python train.py --head_dim=32 --rope_fraction=1.0 --init_std_o=0.00656 --learning_rate=0.00964 --dataset="wikipedia_en"
MLP neurons of a small language model. Each row is named by its layer, matrix (up: input weights) and neuron, and shows model dimensions 0-191. Each number is 128 + 24 x the weight over its row's rms, rounded and kept within 0 to 255. Numbers have three digits each.
After each neuron's rows, "fires after" lists the tokens most often just before its 100 highest values on Wikipedia text that the model never trained on.

L3.up657:120146137100112151129112123071156125117075116101133178128102106120104163147141121114116198137148131091149127159088119159103114089124181138154150153122134143103121124081141129150147125145122122124137124156094139174140113137132139095107164154135142090146154073127126129126169126102141135117107091111147149134121148151111157112114148114144094121145153124156098119123155121097149128134127130161135160078167138095185118157139130130107089157128102145104145121162109104134123174102191117125153065163116131105167126133146152160136165135085072133116121134154138124093121147113126108116
fires after: "e", " K", "ve", "le", "ch"

L8.up70:109112148099136124117125113133147134139100141076186158122149150129155155118134129118098087152132101119134110147132092116143118112173133151137151138174142146129114137124132120142111162090131145128115099099145101140130144121134152101129151110162093134116095134124166142092145118169155146122157121165063149109123177129141108121130088086155131100146107147140135085138099129044170166116152131121103096110105155136118095115136112134170164085134130122131134153180124091090135141113159164119101116122095114139149102119129126114110133131090110099096108139140161116116086143132112188127
fires after: " ", " E"

L4.up441:139133140164105141129131117132112130121142120189114125129171160161086115147113107149132100073144145151141140158081140143180103097130053109119132151075131128155127148109124087121149121130171084122118104137108136108129109104131123161118117130140142107120125172096130147119108152173137124119122150101146068192150143117159144163150112095117153188109141117142095121129134113127112111105136136123130100162118149123109188094158121151132120113130121153095132151141079129142137143130115195095149132157113124161119134113126111112158109140135147130125097125132137126125153128117067101153
fires after: " b", "m", "at", " he", "t", "'"

L4.up821:135138147135150117120097124139149122119122096148105143122083133117144139146131116100147116111135125112159115113110142101123113156154175135150117121171079116143117173171145121129142124180144097149138128117186133131137162142086158111108135130136120140126143103178152145137112097137145121130123093124153115146137130141170120181130133086161113118126132161092143100169150143115117095120111130145113088099118168117104092144132125152113110131123147130165120115075116138142117160150105091084123121108110120101100078131110136152089130169107178152092118112145171131105158129082113142169
fires after: " I", " V", "va", " O", " Vi", " U"

L8.up862:148103143168155142129103103137072158166149113138152107136120111116141110100105154130138141123128119156145121081124087096138115107145103117150134151134118127138111063155131107069114118125089139146120157132131097168122100098152123141124125135142113132147118134141149131129154147159134092159142145137078087148180089108109122121163115173105116150161131142127117169115139126119140120100129116090152120098149165092112127134130163144143094113143132101158084144083106131131124099156149118129135134134166147106134132088096107163120108092133147101116144126173126125157143119121148122146
fires after: " 19", " (19", " 18", ".", "S", "20"

L7.up258:090094147114119139107105108083173119136081132142154159162120131067158151145140117110140121142125161114145137118150087132161125094129136129111127094140127134072106111103153097169102115126152054148148144118148086106143180109158121177119164127139088122091115097121115113161143123083124138147131098118118155152157124127148153162065139126150125110137131106123079129143146135144129125136115137147145095187112148117158156162142117174159105127146136142156135131152154115141141096090142156143153155132131159151104123150135136129101100123144164097111132099107133126112149137103162152149
fires after: " ", " w", "w", "ft", "|"

L3.up777:159175149125104124129102089163112119108131100139130130096128127192123130112092128144128138127095103106102098113122141119094113110151130109169120124141147137114114130147177127117123152076125165115140168088156093074151126130123144127116132109060153188150139109110166103098131135162118173102120160149138128143115175166110146119127129120109106167156109136154105170116150110150110134137125131113124154104145158121144132111153128164114105157153219131140146137139100127107145115136115103100119089153110116080106160117090118168102150146124132105115086123115160108132133108160125179178
fires after: ",", "it", " no", " title", " 2004", " I"

L3.up268:123109125122112156081136119126161096092136136128130131154144156099125158104123138120113125096109138129119055086096161068105122146139146129123112112121136124176145112134109134138169110152143095097117156124130153138102113137133122157140071130117103137094142159060170139117146119142148141138127131087156134154136087119165177140101120136107153139149140140106117126134146092152116164126083119121088176093190123156146110127144116132135160185126111098148154136142078133117093113129138111115108131130130154159091156113088112139146130125136120164099140146138082107128120098092116106173
fires after: "el", "ri", "l", " Her", "ol", " di"

L4.up13:101172152127115155064119099104158125119057108149083126134118148122187111104074112106133131133112154126100156111116123142117113116146144070138139144119158176116149102132125151141138113103141133115147130143119140152146119129142115161188109105119104149132121099152134082125124138151123145131146115141082135135085104128127138096120139142131120140150112100124154119131137116130107140144101089137124114132104161176108143167094173129079108148119086119123115144126172116159101124118138102124132153117128156075103150164130057157124094157135150154201143131150119118147134152143114099154
fires after: " S", "|", " Ch", "D", "red"

L3.up81:144116133144133122155108141108108107117133111094154104115077126142137112148107072104164145138109101115179152130094138126105128113127126146088128073190155164126129124121157132131139134140128117113099147096154130108107140123130102142134173137097123151138098157176101073111125122142107153097082152190164125090138106149113145150112093161122118135177162156096144123091153123154135143143156117134120138113164150136116090120135111126090132112157113151136120117104132127145107144142156150131125146116151123141147122119136096173147165204118176115142109117117141134117101100128138134125
fires after: "s", "pi", "st", "S", " Pa", " pa"

L3.up375:086129120147167138112095149124097164099111152099160142178116096121073145126126114097056174083112107091159122143121087104095134101136112106083156062101147139102111142117127149110147114125135148085164124109132125137146083119127138149122146134165136102133103101133139148138120140158110120088142092122143122150128173095152150112175112139084143108138118123113138137104101177126129148167140151158116183138143125120147138155138101100154117152137099156112139133095128161134094142119103125138130149135134074122105121127116146110123119148090152138140111163142120146090149185097143136119
fires after: "le", "e", "t", " 1", " 2", "f"

L7.up64:153162152098081124155085073101142138082126122107130160074120113124153101067092117145125109118119139117170142096175124144146092108115146145126118108136112146104123121142141139135151132145082086127128126054185109158166142143103112125151117150160141162089111172108139131105155154105157130125082119163122128147108139123133131120108110120147132132135137121132128106149136130144131076097182134116138128130169106132143130151156097148093128132102143142120137134122106157159112141097153155164085147112111112115095090089117134142106170136096145147135145122139108125117148138180185156130
fires after: "s", "e", "li", "te", "vi", "ten"

L8.up594:071182108097103131110104162157153098119117139129156115132103129152144136122137077120125111126116137080109080131137107132141129129139162141093125111141128090136085120129161175131094137119121103069194140116142167117158139146108139119155145100096113126194135135116156111166119096133121165129122175150139146116122128160084121085116130140131109150179121140127098169116115112115139164108118171142124129118156081084072173125138121115132154138095134109097126101130159142140091120130151093108133158102127108116126154140102171124134127109109134131143120146105146139086132157140124149117
fires after: " |", " was", " –", " $", ":", "ed"

L3.up581:104110077155099115145126136119128111134143121101080112120116148159107152137084121095156072099138131120100160140098099122134133129133141099112107132129119162137115148148104125153082102133125110128145124176106134144098131117117132173168144154142082132118135144151114126147144133110155106094099180161097122171137146143107152095078141128108173158145158130137118148130154153109129144169156136174077165173070081136130127132101119141088126163139124172152130140120135153132148084123117107104103149128148144163129102115099155107132121129134122119124128173160180121083128148147109110159
fires after: "s", "c", "l", " ", "el", " C"

L4.up426:148122103130131110145108146126164109126161115148141150129116154140131170063127130138146093164107163115115125088132118125175131139116160116135163129171149129107137151120110135149124078140118099105147162143132146108133129145143130112132152081084122126184128150133124139138121101122134123136144145137151137132120130150109131121083130119101155069095126126104130129175108128135143130090139121160161152121138140158136154162120116143120109112086142115077121091151126104137110102091018125165134120145123161116131148127114100088181129153205147129123143133090131113114111113082094149129
fires after: "ri", "er", "lan", "se", "et", " dis"

L3.up801:123083130129179145152114141074082168142127124153125177113121128125127160173127120108104098084129113147116161190107110111154185116165135144149107102087164109139099111096103120096169119144113144156151135086115137144152114087137130168150134089094126095155123081122131125100117143151135108139112156131139103117119165213152146110155108102114119160148132117170092097142150132123113118110101142096171140125120177119143134140137111116138119113094125166081104136117134147162145147137122137119108122135128104134106094121127140148139114152118135119144127120099106163110111111076138128116
fires after: " S", " Qu", "s", "or", "mi", "im"

L10.up53:117120163133172132106150110134102089101110178109129114157108174117122106118116159097103151139163161160179087135132115114135143122138166151120144155085131128151131152170150119116138160097121123114152153151158147108111125114108140147109151134097108115132102121125125085128141123118188153125142101108140155179100128109159154138072112139088177141099108148134159129092125112135127146149131079143181130094152107115163082174116161100159159079110136095131124115120120093122125129124107112119195110130123149113090119087144129138125124112118114153130117134113161127142123098149144112134
fires after: ".", ",", "I", " ", " E"

L3.up533:069124093133127128113126168109122082153139140167080093120142137110144161137099112133125125125118132128144121139123098117144123142091115108147146132167172103147144164118131118107134160101118113081168127093114143147148140079132120148120180154096133160109111134126117152119135131130147131122090105106140134123108160105116136162141174145163128128113164139151117076137136137156144162139149113168152151155112156080176119118119110120149135171089136122132149098154169166093137094124143121111094139131142126132081093147175078133122084110086172139118091152175122124076093122100116140207
fires after: "s", " ", "l", " g", " c", " R"

L4.up493:135155164118106180132098114141126131099106163134139159121131114119114127098115137096113109151136092185133130090196054113129112132137127162131142170136155162101115128127135119168138164122141093158070110099142137148113115172118147100149142083169119111161122145112127172070093112193146135102154119116131130156113090122141118159131115093115131136128138122166113095112083147141124150141167133147055111126113081152153112117120084123142156097103152143148098116125131167132150131111117139152139117151156170133131115081103126102100144089136124113127154124126146105132134160105120134109
fires after: "te", " Te", "le", "e", " E", " we"

L3.up244:163207144125117079133163098108135105124141155172129077144092118159156156133121125117120136126114111083120123146135174068116130180141089097149086117156153130097144110112125143105101127101135116124120161109124157140135139140111102135184100177173142117113100098109116115142147149107141131109112117139079119113094137155119095150101087118144139124146099146144113170133146137124173134140132133127192124109096113106126120076129128145134143059102147129132122140117124141175151099119150090113159111096144159136107109134133137087130122139130150144115109125141110113098101105141105133125
fires after: " ", "c", " M", " P", "P", "M"

L7.up367:143123132129148126105117117128110154162169158129177151095148111145128149089123157096127136156139153136167163126084151109091128105155136129112128124143154124151091130154125115159146126142105125152110085112092067128092117116128101139083132119154128143116116115142106179138124168117108156150123120110163117154165128118121123146116108115107139121154083150109117149124102139124136162068105157054123121119111096147124137117114142139154103099143122126145117129134080159125152147113104144175105130106159120136136119094129133114124090189124115101082117108176095183123132122143122135113
fires after: " the", " 19", " 18", "20", "ent", "li"

L3.up237:121166131129153172130115167145137155094109135155145136087077118094104178093086093122099085134089104123147122111116110133112099107140137132121146120161110148165098170118090126175129166116159078109096117152153144159133113121080146140136080137142126129153146136136129125126117128128154137134138093131146147105143123141130116129078183143108103146102164156146103175140141150098135127174134150169129104127092156132146114151094180166121112123165137103133164124142086126146086114131130119107125109098119151101149136101125180104091164164117105105137108162090147123117149130133139149115
fires after: "e", " E", "E", "le", " he"

L8.up277:087110140125119097129120133087113083130092126099126149105122146121123099123124094124161104154150112116124112104156140108107120157113130093100126137141115128155119125092144089121131101117164143163086102113124129140175117118142141136152173068077134165125176107139105122133153120173085130114176132159112143176195121131150126141088118099138113140140107117123157127115142145144139114108120171104100140157125117127164140133123181148133165124159130163108182097189157133148118102129148112169106133116105170101086121171170151109124118135122134090174137171134103135104117133136120119146
fires after: " ", "ed"

L3.up152:104104145123114115113146134116103137136107168155167124109129161151086132149162146131138145115133103183150136133137123128111133126194134130149128134127120111139141124133142137111121154140115120164140171207103120127122094108111107115131071139104150126127149111118101166131148146137126121111086120117094096139136154085148139124140117092147084107160144121162139107161168115148082109105144130118194099092099139131145099115147149150131149074153171142139114097099111097169167102143084121140118141122128129110113082122104144098133148092129166131123114145145112190119134176154087149155
fires after: " C", " E", " P", "ci", "ne"

L4.up241:158090092139183114105111112116082129131106146095165143112094151127152127111100103114121116104124131101089145131106139116148141120178125178175079135141142121171119116131123088144147101102147151149119141136138147151187198107097112140143151156148110103124153114127104118160109118150123147084111136139153129141088141114117144056132092150147181084116136099110138142143165123129138147147109125176106155108176118155139090155150101135125141138125102131147142133114119088125087139140126134126166102133127131160099128164134115099096156107151090121157118122123143123114127103107108133109
fires after: "p", "per", "low", " a", "vi", " de"

L3.up717:141102148134096082105100097117076137093108161126088133135142109115155135167110131143143124177102107105137186125138134159136120086165137122131104108142148123137118129153114130112104121078128090145131128133134102134169100151163127104126164157127160146144135143131110148122106154135111099133115155134165115114132178152129115109102141146152152132091175161095142121122121136133133106115148126157129109186157083137113141068083123129101148117112077114120103136092142142120155176150162111092136168094101104146120152123142100130161144144134113158109160092099106102137150142143160129146
fires after: "s", "vi", "is", "ri"

L4.up665:144168108160108150151104151116167143101148149148105110100107148093125162091107154113157128155100165129147059136161127120161171157133134103147086129119092097118128091125117100115135173105170143185160113137123146154132114162114117128125171143148151104138160130171149121132142143126126128137077161096161120094150091143101155122114144140099118161130134140108139129133143126133132135101129115116103114137188159139126108119141136120124124140103071137119114113114094132108128139110117105135124163142141102136076113128133082125137149118171147122116104103114094095133098093163132119132
fires after: "es", "gre", "l", "lo", "li", "ri"

L7.up178:103138146122101129109090146086104101112116132133140109178112135106132133114126125141142124122122114111092117125144134103087156123110125161122102087125121155089109119111123129141154143170125109126124113161115119144200127141130100176164132105104134125141112143125126105105111127170115099114106118105150117079105119114140149153081121142160132120112111137107127154114094099136074119099138178090126157110155127124114179119130132104129125128126108143197150100124153179140146090129112167148155087112142116092176116145093145119138160124121136129144128139102093128056147123146104116155
fires after: " |", ":", ",", " (", "-"

L4.up359:110122130118154164087101150127154154156102135109115145141128144084139085127153108109098171108133129120092122131134137122114165118105114113130105144084142087094141112157129142135151140125135144103108132134122152128175151117109133112136146124160185147109170136158130103129168091124138143118134109103096140150103114115184111162131141181105092096126115077096119136142100108138165100125085124121125129077151122149099157141161142128133113109161095106160115114107137110155102121096151133112111098101107207120109136099145175121104140150096142117133158133130145151124101121106142131107
fires after: "H", " se", " Ch", " de", "ur", " re"

L3.up881:163139129117081140151179124077126091133133101121129144111127130114115140156091126142108105088139124129128106132138142097148142109185168072094101137125165107140154135148093166105096095112109121139124119113179072147133092109087135182138136106106151093121143144135152091110145119147116115150136172143159123111145151144142154088172151134157140064133116128134145153128128130157144158111126136110112124115130158129152112143136128096135099155140106162126184121123131142147141119115124120131149144110167119108143098119142133141120103168131094104159126106115066151113131159155150144102
fires after: "at", "it", "il", "li", "im", "od"

L3.up825:134097143167096094067144163067164175096131123187106123106136139192164133128122081119116141112149153080132133145095153089109098117133127113159125134099126156122135106116129113141092115123128133139117141134117121143187102124088160127154156143142112103157134129113121155096178091129136190150129086126131137167126098139161124138121142110146071112111104151135149104129135142146146141146114154105119136124150103081106132117106134124148138129093124144120143176156160111112151083127103145169106118120144120129139150134123115105122131142138143177112139098135132128121126120150088138128
fires after: " ", "g", "er", " In", " M"

L8.up29:102186133138180140129143116120109140113177118090163101106108105124164146070129159107099110122112088116086123115135146146091142154151103098106141142095100126124122127184108127115153116165116129074082145144147137162165092162113131099113146103138132107106128086127155127102138121124137127111103157163132130138119117111144154125118120174174097169150153133134170154126111127140094070146127098123150083132144134121138097126112151092123134142081122157089156125133110150127126128096116174147128131137124137114070168082116128111149142109155135169136102138145155164105197111167151128109
fires after: " ", " in", "b", "us", "ad", "min"

L10.up150:131093116106120150132130120144141137137153151116158094119150113116109123068138127119162146129100142129129155104146145108100091148120111106113124132130132122107107139137104123140155091123122127120141134138102147162120140088147079075171169119119140141144172111119088156125116124153117166138110107121072089144133133125117127114133150140092123118093160138130111129103080127120150108161113156144172127171123148111195115144132131129138129127155138132092130132086153155140143194155116093133111130091101101116161133152100137083179144134131096098098108113143130127115161123130113169165
fires after: " ", " Ra", "ra", "s", " It"

L3.up597:089146120116156080102117119138158135123133143137104132141126124134093134124080168117177131139178134149133144157123146101118150069103147131118131167109104144136138147149069153120139108119106152115140095136132139164135123151108075144121160115165138123082131103162080133089179113096142161129139160118103127127121156124131096106118110181164145120139129107089159145120129100104141089180086119183140136152065106125143140114108137171112103134159095154116102130132129132117114120169121145135118122119149137069127121137100120146179147126141122078140121151153153169115130145109107120125
fires after: "s", " S", " pa", "red", " Ch"

L4.up817:152148153110115129167133146118126128102139103079151114154138084111125133104168134167155147119120156123109110142114142144081113149106106138139142136103145160081123148117107115114120136129167126119125129127111169145139120119102099132123116114083126127140139151128139159115102108103103174163118134137145126126094119136108140090151164123148134125074120141167125149089098131151108123122128172160160126165128124071135127160155081174101095116158143093124167100177082111100125123121137130155124122092119094138107105137079145133130157139098110076086147108140139139144129131138111114149
fires after: " p", " be", " V", "s", " ", "app"

L9.up139:097143106105124142090145128179151129131106093167173149076139147112129177095169131137096144190108103112144148133154141112127131173144102067065108119108111128123145106114124147156138095161111129150142145143163114141149140137148150114123171109123142124152159118124159088111103097139134117140151162140094102123153078128132123130097147123100100178143141138091127142101104131113086143138095120136124114087126114165115134119123151134101147119132124148147103132129105118129088142108103118128155135113101145103101155104127101087109141127109161124152181135126087162155107152060151115138
fires after: " |", ":", " 4"

L9.up726:163134106101123153121140129097109085115134144146122132133126161145121144109107172111160164133156140137112099111131168139106093095129130091112133137148139126107131125098137165153104089182095128130142153155121149124191182104110125130116117148123114097125150117170089093130135147150092123126129143103122127150124132121120106104123118149140098123121120131146065147121095160109072152104183154073098156088131131154133104133132124088113096085134131100147125108141165189154073134162112142151157101126070098153129127088134110156156138136097128138144154097137130175104116121121119122155
fires after: " |", " on", "-", ":", " the"

L3.up595:082125091097139122130093095166087073119133135153136110133128130133103120099125138121091158120152127139158151164074115114137144128124137129133118133135143154125092074128130128112121100123129126124145170102152140132101134130127102153143131115124191133130120142108124131138083146128158154108093119124096126137124173142085160113094154109143129113118130160161120104107154109157126127141167151131151122145101151155150139142111153138135131120137138130104100125152120082130095058132159166147127185199131133117200116112114132138094173183179096135118143095128127127141147125170107153111
fires after: "te", "s", " E", " Se", "e", " S"

L8.up138:175095166098101124103166061136141102093141143080150118111167107109137111088136132149088139100127092145092121144156154121153122120111124147148122097128141195149154153104113117086132159120155142153094162154141128195138118123134133117118118127162118130104124141126149153113147128131134162123113107134138139115118041101100110136112168138163167122107137123129160129097094112173119130071125140153176127117181134068149106127111083161122136124153113106156141070080099137102132129104124144116107123134152177142141109109128096160166138133138144126098119139130107125132137110132157135090
fires after: "s", " S", "w", " p", "."

L4.up607:124128157153119155130155152125148144153144092169164088095101083109134147126111112155148127184141144137146112134160174139160123090102096129105099124099124066125109128101146131108164089172138153133115091121107103152139103053179134159147142104139112101137135113152131121117115100150149128135181104134104187107147102126149128145090113146111113164133133144139108179161100131085145105107105132094135182139092141129158136126119120176128149109115106124109123116153153096135161101160158165165122123071118137127113158153146134083102149121122134111164142127127112125079118110159127120143
fires after: " ", " the", "im", " dis"

L3.up370:153113095160098133143141146157155161107126115155123160086131155136125126102128141133080128138079122101119111131121127081156127132144143128124134133073120125095116096122148131161113096139111130146155095117117204141131131139151100170172117138123128140091134154153108111083095148106118135128140096155153155148143091086100116106125096123099087155102130182092164147095146143110089151134134150153142087143105099107101092102136146141103138149088130103101125105130134141147115123122111135152113116127130131096116118115157171158129132189127066165164143171139114182126144135153128136150
fires after: " in", " M", "st", " In", "M"

L3.up90:175145150159111133116169120138125140127135118131142096085112128131128110101159150125159115129099102099085138163169118105140105158094154138197150138129141152085134128121108116113137185129121150096144132101120132100138146152141129140170131112124095095119101174130133099111116107118126085130115118187135148126107144098124124125114103164145111133120066157154139166095126101148169200149107122121128118121143128182105117097147102152118123119150107132133080127123083107142081118127128149138130118107153138144158115123129139121135154119121107174184116096158127089146127162145132117186
fires after: "st", "s", " comp", " in", "us"

L3.up550:160137109146140088131162101158114118092179139089129125121159133129217147177103081112128121147140109144159117116122108150131137177147136141136173163133155120139064120123122121132133112191107106130152128161121120093114084138138117161095132133097147136076144133106108125103110089104107161132107121143105112139150138098162144137109124128144113131137137129099116127114114152105129141144148186156124105118173133096128112088143132118136085127131140125099105142137133142129122127134122118091109140111135140130100112128161148114147142137155101152130113106185146168103137103148108140166
fires after: " in", "ad", " In", " tr", " K"

L4.up401:163147092139133148133145109102114139098112174143156132101087132152128100129141115131155091091098112114145166138135142087164110151142088077140113082172135137107126101099130104149100155104121118142165100118137157088142095087144156121176137124146108129149130131169115112123107140139117115138149111138152144133132134132147121162094127175170099097122130088165094156174142101152123088154164195140095162132128086117124167101097142128067155110092134174153124130149103108125144132169131138128117150120154133124082086146108158110137134090098170096116114145146109132138132106139108150114
fires after: "s", " ", " S", "ur", "f"

L4.up575:140120128148141140136113080132133118117139129182160132110124131117171151141146136141100116116122095141142111132133157115165150149152114083086105133096156128093148097126087133138154123112151105168145145108124109157119089100135101086123144128177127145095142098136146151144096071165112141095134162142109138139158192142163131115123092141117143136141105108099151097118153133119147150139146129156095147127154116113122135060129138161121100075100113139087122140176137147123101114148133123135106145096124122112097146155127127088160150118153099063131165158133114159110142134157141149127
fires after: " ", " Mi", " (", " mi", "-", "d"

L7.up265:124114144143141147109113159144141125074146151107116098127168149163125149097124158110087113118081118120146150156113115109156150133144131104087132145146141144165129144113157157170152145095133121141136120084132141116087159098135132090130147145144099180156127119169090124153156139110137142132108121148135156093094116111090109167090121134117118110126114154119150146092126123117160108169098141096161131159156132125122130113127144148185057097164107131110085109163107123150107112119118119137127141124147121160122152148072188119111153116086151102161101114123127091112117108114127143109
fires after: " ", " /", "ter"

L7.up330:156105105080121100118162108158132128128159124104107157117122142118095116121121109156152132140108157107112119119142123132154137161158130100122143106134104132093165107140149153141139099122102111104107130104109158087152157127153127123142172132094175129158085123135168093130145096149133110147130091149084133135137153087105090125114076115107141144138091119112092137184162128122109121132134153092133135153120164146132162168114174140129140169146154119138141129108176111135111134147101133138082125133108171117112090142167141124151117166094129110124116084120108152146104127120076148123
fires after: " ", " de", " =", " Di", " with"

L7.up549:122129150100146148134100173130138113107142109130115120134119165131163132099114116108112120140128120150131111157126121106150110126144109098130123123148171127098122120142157129183132165089118122145165178113127148127162124104117178096099141125143136096107123158150137062123152099162121108113107095125130127124130043082110130096080120084171119133141109141160145107135088048129140172122117130121185122121125147149164122135144169105155112154146158119139108114149104129107150143157122139123145119111157128120131094138175164117105133146113150099112114175122148119092155155164123138138
fires after: " "

L10.up243:122137163110132118157146181149096122169151100119147120067140120104167140114128129131115108155087131120136157100132141150150122159141093085127135156119148122130100162152116103143157080098113137125141184144108114116098165146112125152201115127149138126153142119106128105134109125159125180131121135129145140147106128072153143109158134112125152134118120142148147158156114097097068111164152157148130133123115114145117104104071162141113118108075113118100095116139168156117094168116146148129136107120159123143137143118099104109150103113142115098125130135158118077115128115138113180141
fires after: " ", "n", "A", " V", " E"

L10.up423:067153109155154151144131123133146156119070129139119106130167110110151108129139146097140132117136133074107112143131081113074128132151169147135111086121117122145111115130143143130130134133102116143168200114113142128103124116115153139135185142151150105140102118136103103118132092127102144178119120140117107117148139115100120191143160123120125164095121119158145130096160142116112167101115175099161117103111099106116150136128128170135114130097119134157095145139133132146114084114115073125153128112072109132130091099120117106114136134134155117166166132170162138146107107114152153129
fires after: " |", " ", ":", "lo", " 3"

L3.up95:140131114106131130107125109124125102138155109141145123123121163108100143145110133130128158146129104093147133130105113143085107130198131131109121142134101113150136150167129161116124149125127095132108152079136122129172138122071126113115144099126146110079106105094170135167124130106135144169147137141150166183158128100104117084111088144130141115118131131124158097143134138141131153104076090126149174134124177153086135152102115106169148128132114168173117114152157133127145116082096128090131137119120076121149106111096088111114099163120167139106147163115108146110178112128148136130
fires after: "il", "li", "gi", "au", "vi"

L3.up850:107139127155112155116099150132164120134131150114084163155088156128089175100094141101173093148136138110115137145135107115134125138112181117131150117134142149122095101105126099173145148132136140140083140145144166104145124101188115154119078159153118119105102126120085139103147120161140111085153132111151118106164133108112149129133113076142108117140124132151168100167111126092161142103119142081110095122125188113113122165145128120119169159134174114117109129149105167092105111120122186104150137129123107107090122103127121142097137141166117120076157111117142077147114141146132130142
fires after: " Mar", " Ma", " Al", " C", " E"

L3.up559:122112111141134123125111195126119127162124133151131145152113134113115132136136129122122090145109116155069140144103126159142163104145091131130123146140164118142157094092137143116120104062109126117114146113145141151165117144144096160167139100136133157133179167116099111158164162153132123128113107111112108119099116138132115051100075127150124115092134109070133141135106129169131103144112172160104174152096138140119128122111156104142113100142111113164113136110146134130146111149093168098163085126139128114139109096157165142104102090095126108097139128124128107145148120148147144135
fires after: " a", " se", "ha", " de", " Se", "la"

L4.up116:183143105124175102099128129108143116146118160102170135126124094163097091094154130159119119136116062148095129188114160140098122128164150124119117105115103126120125084130117083115120104125127125122132131101112156130115109128148126101126118125131116099134182105107127108137132149132131123131149176181165130147128169088157139137104146133167093124140138125151114165113088098129095151135110180073118116087086106088105117097113144143135105131123119109126111130161147129155153145150118139127153125106123088124123098103177115159177129139131137140193136098121130115161139097172121131097
fires after: " ex", " S", "ur", " P", " Ex"

L7.up203:077170136107113129124166138141103152129147109118139113112115141121111144096129138143131172101095119133101074126138104163169184091136124078135110107140094135119128153160114098149135108114119098098149111140126133176157074121154165158071116084129122119170135136104104154129092146134100168151107136141150130149127073132129125111141124148120120107152159086106151147118133175120141108109126099101137075195121094132121127108113126152085144148141117104099137120148127141143134130155125190172125168150094124159112083106122101147131163101124117133128137129130145125085127158134112137129
fires after: " ", "ad", "us", " He"

L3.up671:092122113110121112103140159170109158146098079116091072112136126157114140142113146127132157119154130140117100123099171103150154119083178092132150124147170187170100110146086155106131113137121154133118145102127143151121137135122134119160108150131094117121138176134099134149140151131095130109109156165096144158174133123117125143122108123132122148122093129095134144205127127130132128149131141124097131185090126133106135126149167057118145154142133119114133055115093119100123134150101134140126152108131115114164117140140141114142159163156135152159157085144127141137092140112152140131
fires after: "s", "ph", "P", " an", " S"

L4.up700:140126145121137120106120108092096110129156096125158157114126136156110157163137149137124103092114121170122121096148104141152088158094123117078124097088116147104143133144115137088141122146122152148147119147121138137133155112141110065120133159133118114140100089091125157170109124128113093161075121121087147142126115138093142112163082106091094156093122108132121138119159139128138139134083117125167148142159167144171122096096156134185194175122119142144133124106115144128135114157127130152083125128118130141146112109108140166143135153088168115130142102087110122152111149119136100078
fires after: " M", " to", "con", " Val", "he", "lo"

L7.up642:178180146113136169135143105071135094140188119093143113081163120108132148094107140075136099137130104096106164112129120120117146147122118123119102141109099145137110083125127126089150160162120114089109134128123134179154120120144168126142184133106107154159132172125122119129133130131114112160124164124096117129106109149127138159144107128123138114122137120126135123092111170100183124109121136104129126138113111114154183136116096138131169113133101113121167088170123117121158126102129164103081142102115178093106083142120181101125127167155138133119104095077142120123134130139121115166
fires after: " ", "ef", " con"

L9.up295:115154127138123171140140171119148120160112125135118122155108138128115090156105165101151120127129115127104123155127099136139138126164126114139050146087156137097140146133119160072104128168138142152131127091090107145149141104119156115155126141146123132126116155119145112110125137137131177098124102101121105101149115146143091106078115134139110112098135114138130110157123096183090145104148191147146147108105100147123138138128164129098185126089093141118104169129138147153138057101085169122138102083126137138103130115163165132133132087107143112153139089121149118085124156137104112138
fires after: ",", " |", "."